config.yaml
num_hidden_layers: 12
hidden_size: 160
num_attention_heads: 2
num_key_value_heads: 2
head_dim: 64
intermediate_size: 960
vocab_size: 4704
hidden_act: "relu"
norm: "layernorm"
norm_place: "pre"
norm_eps: 1e-05
positions: "learned"
qk_norm: true
attn_scale: 0.178
bias: "all"
tie_word_embeddings: false
parallel_block: false
init: "uniform"
init_std_qkv: 0.0347
init_std_o: 0.0
init_std_up: 0.0347
init_std_down: 0.0
optimizer: "adamw"
learning_rate: 0.0015
lr_mult_qkv: 0.7
lr_mult_o: 0.942
beta1: 0.95
beta2: 0.95
lr_head: 0.00501
max_grad_norm: 0.5
warmup_steps: 391
schedule: "wsd"
decay_fraction: 0.94
decay_shape: "linear"
final_lr_fraction: 0.0
batch_tokens: 8192
max_seq_len: 256
doc_mask: true
z_loss: 1e-05
train_tokens: 117000000
max_steps: 14283
dataset: "wikipedia_en"
MLP neurons of a small language model. Each row is named by its layer, matrix (down: output weights) and neuron, and shows model dimensions 16-143. Each number is 128 + 24 x the weight over its row's rms, rounded and kept within 0 to 255.
After each neuron's rows, "fires before" lists the tokens most often just after its 100 highest values on Wikipedia text that the model never trained on.

L4.down934 [ 87 118 114 157 101 164 182 120 115 141 158 165 113 143 150 137 137 131 105 167 118 139 154 127 149 140 175 135 121 155  98 150 120 145 116 136  95 131  79 153 112 140 139 110 100  99 119 129 107  85 108 158 125 117 100 150  96 131 118 101 123 139 128 141 138 100 126 137  98 100 160 120 116 109 113 115 112 123  99 104 169 138 115 112 155 107 164 137 113 130 136 159 127  88 113 135 155 119 128 117 110 129 138 109 119 134 107 154  89 159 128 137 191  85 101 128 130 178 122 128  99 137 129 124  97 132 116 165]
fires before: "|", "==", "-", "===", "The", "In"

L8.down273 [132 165 104 131 147 111 171  59  74 137 159 148 141 154 127 156  95 135 148 122 146 134 144 128 106 138 138 130 108  87 154 123 154 145 109 130 142 143 110 157 142  74 128 156 140  84 132 111 164 132  86  87 126 106  99 181 130 102 141 161 131  98 119 115  95 132 184 139 109 167 126 123 120 139 124 139 151 107 109 125 139 145 107  84 119 161 149  83 128  96 144 133 123  85 119 151 111 107 122 120 133 116 130 154  94 184 103 111 151 130 142 157  98 166 150 159 116  96 106 135 112 146 147 169 120 123 116 168]
fires before: ":", " ", ")", " the", " of"

L9.down503 [156  92 136 103 146 128 124  97  70 114 136 154  93 144 127 182 131 102 132 142 139 125 112  98 115 107  82 138 168 171 133 155 110 127 148 110 138 100 114 122 132 126 164 181 127 148 129 174 117 140 126 108  84  86 109 153 183 107 173 112 141 130 139 107 136 136 121 145 112 157 120 108 161 122 125 101 113 166 145  81 156 108 111 124  86  92  93 110 109 118 111 133 124 159 140 147 137 103 129 129 123 131 111 137 158 147  99 174 112 131 126 169 162 133 107 123 165 122 136  91 150 144 140 154 122 146 129 162]
fires before: " |", ":", "==\n", " ==\n", "ation"

L8.down857 [161 162 125 144 130  91 131  88  88 140 130 137 137 168 118 164 101 136 147 158 115 186 139  93 152 122 114 130 125  77 140 115 145 145 107 130 175  87 120 127 161  98 105 153 130 120 143 108 153  94 157  86 133 117 108 140 136 131 123 155 128 139 150 148  98 108 138 158 120 118 159 102 145 147 143 114 109 101 109 132 136 103 112 155 118 102 122 135 109 104 149 122 139 102 165 125 154 120  94 118 117 149  89 157 131 154 127 141 121 145 121 143 111 155 130 123 134 149 138 104 111 107 121 134 164 143 123 128]
fires before: ":", " |", "\n", "1", " States"

L4.down938 [120 143 147 111  79 148 135 114 131 119 100 134  96 135 114 161  92 139 116 155 133 145 104 133  88 147 124 137 153 142 148 107 122 163 142 154 104 124 111 177 150 162 184 131 125 124 142 141  90 125 138 130 133  87 172 148 119 109 157 115 126 158 142  95  93 121 164 142 130 151 127 141 111 146 107 113  99 141 103 174 158 171 113 116  58 158 146 120 110  77 120 188 157 110 121 110 163 127 123 104 160 136 134 149 154 142 123 149 127 138  79 145 145 112  70 148 103 158 132 115 145 148 126 102 147  94 128 154]
fires before: "0", "3", ".", "5"

L3.down541 [140 142 118 142 157 105 133 129 106  93 152 124 159 141 193 130 119  90  90 174  98 111 138  94 153 130 143 130 131 152 126 161 136 123 127  97 127 151  96 107 129 121 137 121 113 104 135 176 135 132 131 115 169  96 124 100 112 151 116 166 162 156  79 126 153 142 149 126  84 113 134 115 123 155 126 125 101 124 121 134 100 112 123 140  70 152 117 153 104 119 141 142 109 136 145 112 153 107 133 155 143 144 126 111  69  95  89 187 100 100 108 147 159 135  93 135  74 125  96 140 124  92 128 162 113 151 166 164]
fires before: " |", " |\n", " was", " (", " and"

L8.down193 [115 162 132 122 114 151 100 172  95 104 106 102 127 100 129 124 118 148 122 108  85 138 120  96 122 136 152 157 116  83 123 152 163 168 115 200 148 157 154 145 123 140 119 100 112 138 143 149  89  96 110 108 167 118 116 139 132 162 152 129 158 122 165  94  96 153 152  96 130 160 129 148 156 152  89  93 125 113 120 112 153 135  99 115 167 135 173 147 152 112 128 112 138  90 121 119 140 113  99 134 134 118 141 146 129 155 115  96 116  99 143 100 138 107 109 201 113  83  81 123 107 125 113 128 158 116 106 142]
fires before: " ", "1", "9", ":"

L8.down323 [150 157 139 157 153 126 115  94 144 123 126 170 137 139 111 122 117 113 119  77 137  93 121 157  75 167 117 174  85 127 142 119 141 139 146 148  77 103 151 143 133 115 121 106 129 107 159 111 159 136 139 109 114 112 130 129 153 115 158 150 138 127  79  98  71 176 192 181 109 131 101 121 138 116  91 120 127 111 136 134 167 139 124 115 151 133 112 133 107 111 129 171 138 114 125 127 110  79 116 128 153 131  98 153 129 177 146 121 150 113 145 125  96 146 160 163 138 108  88 162 133 105 117 159 130  78 100 107]
fires before: ":", " "

L9.down351 [102 162  98 144 122 140 125 124 117 123  95 125 204 113 125 163 134 109 154  73 141 165 162 117 118 132 109 113  84 128 124 119 131  99 114 156  93 159 137 135 175 155 102 117 137 147 137  97 122 102 176 123 124 127 121 151 160 110 142 150 126 205 124 134 104 122 110 106 143 189 112 146 141 121 110 164 157 148 116 118 156 126 162 141 116 129 103  91 131 114 119 104 148  69 142 100 161  92 157 125 125 120 139 151  89 178  76 114 113 112 123 110 158 126 137 166 126 127 113 146 123 138 110 136 121 101  91 124]
fires before: " \"", ".", "ab"

L9.down174 [153 139 134  91 103 131 140 151 131 100 174  89  76 135 141 140 128 102 119 146 117 144 116 113 123 137 126 135 155 167 152 148 153 148  99 167 153 135 146 129 140 151 131 118 114 103 154 151  82 123 129 144 151 121  96  72 101 122 198 111  81 147 141 137 127 121 153 123 125 123  91 131 128 147 147  77  87 119  96 136  98 129 146 150 136 135 214 151 121 124 159 116 141  90 119 115 153 144  91 132 171 136 114 122 122  92 125 108 124 146  75 131 123 146 139 131 150 104 118 171 141 141 130 135  81 149 132 182]
fires before: "1", "5", "8", "6", "4"

L9.down71 [138 103 133 125 166 151  98  94  95 138 113 138 108 102 174 156  77 111  81 110 138 154 111 160 128 133 139 156 120 127 122 125 151 146 103 131 140 132 161 156 112 140 156 119 141 121 179 137 112  80 104 140 148 126  86 126 120 124  61 142 112 137 113 130  97 124 174 160 147 122  85  89 151  98 134  68  88 102 151  97 128 154 119  84 119 137 127 126 144 124 149 145 130 177  65 117  85 120 134 130 136 124 139 150 142 146 141 120 155 150 133 144 116 155 110 157 137 115 113 140  89 159 131 152 135  88 147 135]
fires before: "0", "2", "1", "9"

L8.down418 [138 151 145 111  86 129 137 167 127 111 100  98 109 116 133  86 173 145 145 163  88 162  59 130 100 122 132  82 154 133 114 127 147 165 118 113 102 119 151  63 113  90 112 109 123 106  74 134  88 169 101 191 162 147 120 101 156 145 117 102 160 118 132 142 123 135 129 118 135 142 147 158  82 157 135 148 135 143 177 141 122 137 135 152 112 105 163 116 136 146 142 153 160 113 164 127 143 120 106 147 121 108 158 122 132 144 141 172 116 106 107 135 133 100  90  71 131 147 117 121 136 155 136 157 139 146 142 155]
fires before: "\n", "==\n", " UTC", "==\n\n", " ==\n\n", " "

L8.down187 [ 79 126 106 128 163 187 163 123 107 103 143 134  80 132 125 127 123 116  56 160 138 173 135 128 151 160 157 141 140 151 141 143 127 152 148 143 133 165 126 135 157 146 143 124 105 121 134 133 105  88 123 134 130 103  76 106 114 129 148 123  77 132 122  99 122  98 109 137 146 129 116 151 100 100 105 145 154 132 127 130  75 136 141 170 127 105 148 166 116 155 118 113 129 105 106  83 165 145 113 106 131 121 110 117 138 101 122 139 117 173 133 129 121 147 138 127 152 150 119 125 110 120 109 131  85 112  93 185]
fires before: " |", "0", "4", "3", "7"

L9.down158 [110  82 135 113 132 107 108 161 150 130 151 123 123 105 121 140 161 118 131 146 166 157 124 126 106 100 101 161 118 146  90 131 151 141 121 172 125 115 132 145  94 126 128 122 128  68 114 115 143 123 147 128 138 160 139 167  60 120 141  82 150 142 142 160 183 134 198 119 125 108 153  75 129 102  81  82 118 134 146 120 159 149  91 121  64 157 135 136 153 139 150 140 146 157 131 132  93 137 106 124 131 139 162 126 160 124 180 124 126 105 124 122 119 134 117  95 133 168  90 122 102 124  96 108 136 124 151 165]
fires before: " |\n", " ", "1", "2", "4"

L8.down430 [118  85 104 135 112 145 139 106 128 116 113 132 163 108 171  97 106 133 145 147 112 107 130 150 144 108 142  75 156 131 100 166 127 118 106 142 140 115  91 124 117 149 117 152 111  93 124 114 161 121 132 113 107 112 117 137 187 166 141 126 145 139 152 162  96 125 104 144 125 147 173 142  88 111 152 126 137 114 124 128 106 121  79 152 109 153 118 100 114 152 128 138  94 143 103 161 184 135 123 132 104 131 149  75  95 178 138 139 153  97 152 155 151 131 133  86 104 142  91 121 107 132 113 170  91 135 106 154]
fires before: "2", "0", "1", "3", " ", " |"

L8.down213 [138  91 109  92 122 127 114 106  56 111 136  91 133 112  86 111  94 147 103 151 120 105 136 104 105 190 122 129 160 151  96 134 160 126 124 125 130  99 106  86 119 143 140 144 130 116 140 148 141 140  97 106 139 111 133 166 186 136 145 165 121 143 133 145  95 145 122  95 158 109 156 105 153 151 149  83 151 170 123 142 146 151 131 124  74 144 132 134 102 125 175 154 122 129 162 136 124 108 109 106 125 127 137 156 126  99 135 154  88 108 113 124 114 128 125  94 137 141 106 139 115 108 156  97 155 138 118 180]
fires before: " |", ".", "0"

L8.down499 [102 144 130 137 143 146 134 164 183  75 135 109 123  76 149 127 175 182 134 116  71 108 109 113 127 141  89 111 140 114 135 110 123 116 169 105 134 150 141 102 118 122 142 124 148 101 107 147 109 154 127 170  96 180 136 132 106 151 166 121 143 149 149 128 155 121 105 107 112 125 147 158  81 107 123 119 101  80 150 128 132 148 140 115 123  94 126 172  93  94  98 112 115  94 135 127 137  95 150 112 131 149 105 121 123 167 102 138 141 120 163 115 118 172 175  83 113  90 166 133 162 122 130 139 148 139 142 134]
fires before: "==\n", " ==\n", "==\n\n", " ==\n\n", " and"

L9.down841 [101 122  83 107 113 127 130 127 120 122 111 142 163 121  80 144  95 126 177 125 104 150 154 127 102 169 161 144 132 124 145 117 120  71 164 153 115 171 108 142 122 137  98 102 136 149 125 133 122 101 128 113 100  95 136 141 150 117 136 127 140 161 158 139  96 147 125 132  96 174 117 119 145 126 100 174 158 162 144 144 130 147 178 115 132 127 110 135 102 122 146 104 136 137 159 130 170 122 137 114 121 101 131 116 155 152 124 110 114 122 113 143 164 134 139 124 138 106  96 103 109 137 134 100 112 130 123 105]
fires before: " \"", " ", " |"

L8.down155 [ 98 115 149 143 147 124 176 129 104 126  90 140 171 126 154 138 143 106  80 124 116 160  77 109 116 154 101 116 120  91 125 109 130 146 178 122 123 180 129 170 109 143 125 210 130 108 156 119 141 143  89 107 149 128 128 133 139 150  80 147 117 139 151 141  71 165 190 122  99 101 116 147 112 156 100 136 126  69 142 145 116 127  88 126 141 132 132 130 153 137 145 118 109 129 132 132 106 119 141 142 118 111 134 132 105 163 163 138 100 155 111  92 120 109 110 129 138 151 115 133 124  80 108 160 131 146  93  97]
fires before: " ", " the", ":", " a"

L9.down353 [148 125 151 135  99 161 133 143 134 149 131 160 137  94 102 102 108  90 158 133 127 118 135 121 135 143  80  86 127 143 153 120 150  83 137 132 139 138 149 159 125 122 141  92 161 113 146 112 116 154 178  85 116 133 140 107 231 116  75 131 121  83 111 106 149 105 113 106 107 149 141 156 106 122 137 150  98 133 105 113 149 125 168 155 164 124  88  91  94 126 110 153 121 170 129 141 168 131 145 123 117 124 117 167 134 138 129 138 139 126 131  73 134 106 132 142 103 110 119 138 104  82 149 100 116 127 149 129]
fires before: " |", ".", "|"

L8.down811 [175 158 158 139 125 153 114 166 104  95 121 157 197 137 173 134 143 133 108  86 107 114 124 139 133 128 127  92 110 152 160 128 154 131 136 126 144 107 148 111 124 153 121 144 169 114  98 126 128 103  99 107 132  93  86 109 164 129 115 130 159 113 126 142 143  75  83 141 139  95 105 127 131 148 135 136 106 124 136 148 105  79 132 165 147  94 105 126 111  92 131 130 125 135 117 113 129 109 110 125 133 181 118 122  98 133 116 111 126 162 117 127 143 135 125 124 150 149 137  96  85 133 147 130  85 129 118 129]
fires before: "9", "8", "7"

L9.down938 [111 173 131 155 131 116 137 142  94 157 109 167 159 126 142 132  83 135 125 173 112 125 138 129 111 146 138 121 104  80  82 124 116 118 173 121 115 133 117 130  87  80 107 115 132 144 100 108 146 119 123 128  98 135 123 134 121 140 115 141 171 144 122 136 178 128 188 117 124 112 163 133 111 151 147 119 123 103 143  86 147  97 127  98 160 128 131 115  97  70 130 132 138 108 133 120  90 132 137 144 125 137 139 169 108 193 114 117 140 103 120 114 143 154 150  89 134  96 105  75 157 193 117 139 150 135 142 112]
fires before: " |", ")", "==\n", " (", " years"

L8.down39 [ 90 116  92 155 149 138 136 100 122 120 133 124 182 145 106 153 147 101 133 141 137 151 143 120 116 134 205 133 137 117 147 124 140 152 139 133 105 115 114 142 129 134 106 125 137 151 121  90 158 166  90 183 155 148 110 111 131 107 153 157 132 124 158 148 125 113  98 118  94 143  90 121 130 129 127 133 147 123 141 124 127 122 146 129 137 131  77 178 170 128 131 109 106  78 151 152 140 173 137 175 134 143 117 122 151 145 152 138  66  85 169  99 121 117 153 115 135 162 128  71 115 123  97 109 119  79 113 133]
fires before: " ", " |"

L3.down154 [117 126 147 127 158 158 126 157  80  98  98 171 145 120 139 154 142 128 134 146 140 126 125 153 146 133 140 127 130  69 117 105 129 112 121  58  92 142  88 176 129 107 150 103 137 174 165 117 145 128  89  78 119 130 133 143 119  56 142 148 108 150  85 135  97 131 138 140 115 144 134 116 144  99 105 129 128 155 137 100 104 154 109 117 153 107 154 174 119 145 118  90 140  96 120 146 137 160 131  94 141 120 123 112 113  91 158 135 134 122 124 129 123 141 144 115 158 118 155 158  96 137 135 144 130 136 139  95]
fires before: " ", " the", " March"

L8.down749 [129 106  96 120 115 142  93 120 118 124 132 133 150 128 113 119 170 163 122 130 137 158 168 105 119 140 137 102 118  91 146 119 167 136  98 157 104 104 145 111 111 115 184 108 150 107  94  66 128 135 168  92 133 112 103  93 124 195 126 146 145  75 134 100 118 103  91 121 124 106 148 118 134 137 105 131 129 140 126 146 124 125 132 138 131 154 114 111  90 127 154 118 123 130 152 128 126 159 106 107  93 155 106 103  96 119 124 153 131 138 175 154 130 141 147 138 106  98 150  87 109 108 130 161  83 115 130 182]
fires before: " "

L8.down20 [119 116 144 154 135 107 110 117  97 159 156 137 121 148 138 122  92 166 156 153  85 164 122 144 119 135  73 116 151 123 165 113 151 127 153 140 131 137 189 102 129 131 112 168 107 134  82 108 156 105 127  97 119 132 143 128 199 122 146 107 116  77  80 126 117 106 131 121 192 102 143 129 152 125 152 150 169 128 150 136 141 120 116 144 144 134 105  83 152  81 124  86 104 146 141 104 119 120 109 121 108 122 120 132 107 124 173 123 137 153 136 148 127 170  94  75 101 146 107  81 122  92 149 131  85 148 135 147]
fires before: "1", "5", "2", "/", "4", "8"

L9.down740 [111 110  99 139 140 108  84 188 148 111 135 124 105 110 143 158 165 121 115 146 180 122 106 144 133  96 148 126  69  89 164 120 107 167 134 115 141 145 132 127  77 143 158 135 146 120 145  91 131 198  97 135 171 167 108 123  92 144 131 161 124  97 162 150 150 109 159 134 113 127 136 106 126 118 127 144 124 105 131  99 123 144 118 125 171 100 121 169  99 145 120 158 141 105 125 111 115  97 108 102 125 110 115 133 140 160 163 107 158 164  90  92 139 110 160 128 109 119  98 134 146 150 147 149  86 142 136 133]
fires before: " the", " to", " a", " born", " over", " in"

L8.down786 [129 127  93  89 129 115 130 137 138 135 147 140  97 150 145  75 102 131  79 177 139 162 160 125 155 126 136 110 130 159  96 100 148 160 119 142 146 102 156 143 125  96 117 149 126 155 133 134 111 145 156 175 147 147 165 176 132 123 120 130 103 142 102 139 144 138 121 138 112 113 118 141 104  96  97 116 149 145 141 147 146 125 137 129  95  89 126 139 157 129 134 107 153 110 170 111 139 127 133 155 109 125 130 137 119 166 140 110 142 116  66 140 139  78 127 101  93 102 105 131  89 165 105 166 131 100 142 141]
fires before: " century", "2", "0", "1", "6", "9"

L2.down906 [ 96 124 126 122 146 145 152 121 135 119 121 139 180 157 119 127 112 129 127 124 161  83 151 142 133 121 139 131 106 168 111  87 127 107 146 115 130 135  76 126 130 109 186 113 152 130 151 180 120 149  77 106  98 129 108 126 151 115 143 118  93 129 103 123 156 148 133 144 122  91 126 117 116  92 164 115 151 128  99  74 118  95 135 192 136 130 111  87 136 152 183 143 124  84 126 143 122 147  99 146 141 156 112 135 119 170 132 156 112 134 133  85 125 128 111  99 169 158 126  96 170 133 127 143 116 137 124 135]
fires before: " the", " a", " ", " an"

L8.down204 [177 143 105 102 119 124 141 165 145 163 120 137 136 119 118 127 131 109 122 110 126 119 119 112  60 108 113 104 152 163 193 109  94 152 144 187 130  95 112 119 148 140 121 147  92 106 134  90 119 119 122 141 148 110  92 153 100 180 104 124 135 118 144 121 144 133 122 137 186 133  76 161 163 132 148 122  91 171 121 143 122  97 136 106 131 121 181 125 118 108 136 103 112 117 135 114 152 108 148  84 158 174  98 114 124 114 135 130 117 170 136 119 172 136 118 113 137  83 130 121 130 114 137 142  89 131 114 139]
fires before: "9", "7", "4", "8"

L9.down186 [102 156 141  74 163 131 127 135 100 146 124 174 165 145 136 126 137 149 141 126 142 136 156 119 139 136 117 112 116 137 141 116 127 136 117 139 170 139 157 124 123 119 121 129 121 123 118 115 132  96 200 100 115 103 164 119 147 102 117 152 129 181 116 129 123 113 123 133 130 120 162 160  99 132 150 123 135 148  82 165  74 128 150  91 129 103  86  85 117 114 117  94 149 113 134 155  96 158 155 103 150  85 167 130  67 137  95  84 126 138 163 124 168 145 109 150 145 164 146 117 105 158 163 144 148  74 128  67]
fires before: "9", "1", "8", "0", "7"

L9.down703 [105 107 111  91 151 127 139 131 106 134 125 138 105 134 130 126  89 182 112 158 150 106 147 175 133 168 125 154  57 131 126 112 121 129 136 125 153 115 102 144 138 109 128 129 109 101 122 151 146  99 132 148 119 144 103 140 125 142 131  98 137 144 102 107 190 130 154 113 108 116 170  82 104  90 130 123 104 129 137 131 152 154 143 158 127  86 156 174 149 119 105 183 129 120 156 129 112 117 160 128 169 120 149 163 120 117 116 102 133 108 121 130 143 107  94  94 106 180 126 121 118 133 144 138 149 129 133 152]
fires before: "2", "1", "6", " -", "3"

L8.down738 [146 112 130  91 153 136 148 168  98 112 127 153  97 145 142 131 104 141 157 107 161 153 142 130 142  90 147 139 112 145 127 210 140 122 151 123 139 135 110 151 148 100 133 122  88  61  78 122 129 108 112 140 114 121 111 126 101 120 158 104 146 142 203 113 145 161 141 119  67 158 122 117 157 101  73 128 123  86 133 128 180 125 160 117 133 149 133 131 153 132 148 118 154 109 146 142 125 130 128 122  91 129 151 151 124 169 133 105 141  97 106 152 127 127 134  84 125 157 113 140  77 127 115 108 119 151 120 118]
fires before: "1", "2", "3", "."

L9.down215 [144 126  94 151 104 139 168 147 126 132  84 131 133 162 109 106 164 142 126  95 129 142 103  96 106  80 140 136 146 139 102 136  98 119 191 130 139 145 135 144 182 126 132 130 164 116 108 142 135  90 104 144 125 122 111 130 161 171 135 102 131 111 143 127 153 139  65 149 130 123 152 121 132 136 130 104 162 136 113 110 119 132 119 155 148 123 147 102 138 124 176 111 180 102 102 109 120 132 142  93 116 128 111  73 119 100 150 147 133 115 132 166 158 122 158 113 158 145  96 124 141 115 131 167 120 134 108  78]
fires before: "8", "9", "6", "7"

L8.down818 [112 137 117 104 150 111 136  91 121  89 130 155 127  90 124 126 111 153 144 113 160 136 197 117 127 171 178 130 123 110 116 165 150 114 128  99 123 125 125 126 100  98 146 146 141 146 132 169 158  96 127 142 115  75 103 120 146 124 139  88 155 168 151 107  95 134 146 137 132 135 185 106 124 135 119 120 128 120 188  83 149 117 144  53 120 136 171  99 121 131 102  94 155 126 162 180 105 109 130 107 118 131 126 124 123 136 108 114 133 129 126 137 134 124 154 128 117 155 127 137 147 160 126 128 141 125 103  98]
fires before: " |\n", ".", " |", "′", "″N"

L3.down461 [122 127 128 133 135 125 123 122  79 181 109 119 164 104 112 131 141 123 134 171 103 111 121 178 150 141 127  84 129 148 128 149  94 140 140  83 134 135 124 140 140 129 128 126 142 131 114 100 143 132 109 161 148 128 173 129 107 151 142 124 158 121 164 122  60 108 159 143 125 103  80 111 119 126 191 100 160 110 110 116 176 133 129 105 146 146 116 106 117 138 121  96 129 106 148 132 125  92 118 169 130  95 165 100 112 128 164 172 117 141 100 102 133 115 126 136 139 113 138 122 130 117 109 145 114  68 132 137]
fires before: "ational", "a", "ated", "ating", "ate", "ation"

L9.down286 [113 172 137 114 130 116 185 186 126  92 117 153 113  79 121 133 133 109 121 173  71 152 115 118 109 125 103 129 137  94 101 132  92 122 168 123 194 150 176 125 129 126 134 159 149 137  79 122 131 130 134 131 138 126 136 154  66 116 123 104 160 143  98 110 134 144 163  78 111 106 143 151 117 126 144 112 139 107 156 111 111 172 120 145 114  84 117 154 104  62  75 147 158  93 121 151 123  89 127 139 149 132 145 112 132 156 120 128 130 139 134 100 156 107 138  76 114 142 151 107 124 158 130 163 153 134 152 121]
fires before: "==\n", " ==\n", "==\n\n", " and", " ==\n\n"

L8.down313 [137 170 130  98  81 196 113 168 162 162 115  90 139  94 138 161 158 131 151 109 108 135 146 126  92 149 115 108 165 129 119 105  96 107 174  98 159 147 132 152 118 158 100  95 103 112  93 161 128 145 110 159 108 139 127 142 161 125 106 154 158 118  74 126 136 103 108  83 101 135 114 140 135 101 132 105 118  68 132 155 133 133 123 119 131 140 114 124  97 115  85  96 151  93 120 106 128  94 128 125 141 141 134 119 121 136 142 108 162 134 137 140 144 153 129 148 109 147 162 200 138 140 129 117 145 127  99 129]
fires before: "==\n", "==\n\n", " and", " ==\n", "s", " ==\n\n"

L9.down484 [ 88 114 107 111 112 154 113 143 118 147 140 115 189 116 183 135  99 169 104 131 135 142 153  88 132  99 141 111 140 161 118 134 133 107 125 128 146  86  89 132 133 104 122 128 139 137  41 150 140 127 150 178 116 139 129 152  87 108 115 168 121 138 161 152 155 110 116 106 138 124 148 139 121 131  90 146 150 125 103 144 157 136 120 161 112 125 112 127 134 128 150 151 129 111 153 146 119 157  87 168 153 147 158 128 124 122  96  85 114 100 153 122 159 155 139 163 111 163 121 137 145 152 167  78 136 108 137 103]
fires before: ",", " |", " (", " "

L9.down47 [177 136 121 102 119  91 163 125 121  94 141 152 149 118 109 131 117 125 145 103 107 116 121 139 115 140 188  77 133 127 112  96  96 143 131 156 102 126 108 151 152 106  84 130 192 125 131 145 108 110 113  90  95 105  84 146 171 152 148 163 135 112 119 109  98 121 124 112 148 167 143 127 147 100  86  87 116 146  98 135 107 123 133 138 122 163 123 110 105 150 150 117 103 119 121 136 151  86  95 116 127 126  95 111 127 120 144 177 162 147 115 159 147 148 140 154 138 123 111 146 152 154 125 161  94 173 112  81]
fires before: ":", " zone", "ps"

L9.down646 [152 158 117 109  89 126 146 108 122 154 166 118  85 178  78  97 118 112 179 147 143 125 127 144 122 176 108  99 125  69  99 125  92 102 136 102 120 106 144 158 102 143 145 129 143 138 144 134 184 115 136 125 120  64 142  88 160 151 121 152 128  95 119 114 135 122 130 148 109  82 164 134 118  80 123 128 151  85 163 116 132 134 110 125 163 175  99  89 136 133 139  96 122 133 126 135 152 104 121 144 128  89 119 136 115 144 117 141 128 139 141 147 150 136 104 110 106 134 134 114 133 163 113 129 133 188 179 150]
fires before: " ", ",", ".", ")", " ("

L9.down560 [100 134 107  65 142 116 193 120  98 136 117 170  90 140 132 109 106 129 115 126 105 148 138 116 119 129  99 123 149 177 124 122 112  68 108 126 140 177 141 159 171 132 146 153 136 120  98 121 148 125 104 166 170  94 148 137  81 128 132  93  98 137 123 127 154 146 117 128 110 108 146 122 143 114  97  84 145 140 177  91 131 154 122 103 114 127 145 140 130 163 131 117  94 131 154 143 137 166 156 100 126 163 117 145 142 130 109 126 142 120 132 162 146 154 116  97 130 141 124 133 108 154 117 151 108 175 122 130]
fires before: " |", " |\n", "}"

L8.down557 [115 111 103 160  72 136 100  93  95 130 131 128 174 109 169 113 107 113  88 169 127 122 124 124  98  57 145 156 122 143 143 141 122 115 104 137 136 158 109 165 109 148 159 147 115 114 121 115 132 126  91 128 136  97 160  99 184 159 120 105 114 164 124 138 150 131 141 126 132 197 178  90 131 129 104 113  91 118 109 135 143 132 137 108  66 125 122 111 106 116 157 127 131 138  86 129 120 141  96 144 135 138 150 140 116 113 133 163 104 133 162 126 153  96 135 147 123 138  84 126 128 122 156 167 109  93  76 141]
fires before: " |", " |\n", " for"

L9.down412 [125 103 100 124 163 177 141 104 132 137  87 128 143 127 131 113 112 110 145 140 144 108 102  94 138 132 119 132 120 169 108  96 118 124 136 157 140 136 131 144 139 140  71 134 148  93 152 126 128 110 100 105 142  91 100 149 162 157 131  98 174 114  98 190 114 155 108 108 132 127 122 133 104 131 136 119 151 183 143 100 135 118 107 128 118 162 125 128 156 157 157 183 105 152 137  73 168 117 168 118 142 134 120 147  78 163 115 154 108 148 153 113 151 104  81 109 128 112 135 103 127  85 135 125 139 116  91 128]
fires before: ",", ".", "\n\n", ".\n\n"

L4.down566 [131 149  82 129 116 111 149 151 128 136 129 104 145 144 138 136 120 154 107 112 126 105 125 153 155 160 197 136 144 132 147 110 150 134 142 137 104  79 120 121 159 110 138  84 115 128 114 158 113  68 144 105 120 148 139 123 138 135 151 135 153 110 108  98 146 126 141  93 129 116 113 145 129 125 156 140 125 147 125 115 100 112 143 156 166  99  69 108 159 129 162 140 120 135 111 138  73 173 161 115 148  99 136 165 135 148 103 158 101 130 148 108  92 147 105 203 193 101 143 103 139  99 141 140 135 107 122  93]
fires before: " a", " an", " the"

L2.down426 [105  97 134 177 112 142 134 158 151 100 141 127 147 161 134 125 145 131 109 104 119 146 126 127 149 156 162 103 181 135  95 132 127 147 137 128 139  99  99  99 152 120 139  90  65 129 151 171 104  68  74 134 141 134 120 128 130 134 129 127 112 156 120 125 125 135 102 141 113 126 144 130 159 120  83 124 137 116 146  83  98 137 118 127 173  84 142 136 120 162  95 113 158  50  88 123 139 140  95 129 134 156 157 135 145 114 139 144 125 101 155 155 119 105  87 129 129 137 120 134 141 140 112 152 100 102 113 168]
fires before: "The", "In", "-", "===", "\""

L9.down35 [ 64  80 161 174 134 149 141  68 163 163 102 151 188 126 112 101 115 135 102 129 131 146 170 136 107 117 114 139 109  91 135 118 149 117 128 115 116 145 130 116 124 144 103 125 105 116 111 156 127 102 121 117 131 123 109 130 129 159 128 140 111  96 120 125 111 113  93 130 147 157 118 144 159 120  66 138  99 136 153 136 157 111 111 114 138 148 116 106 151 130 138 185 155 132 142 128 124 157 194 110 118 136 102 178 127 166 132 128 141 137 154  96 116 120  95 128 146 170 167 138  88 113  97 136 140 107 119  96]
fires before: ",", " ", " |"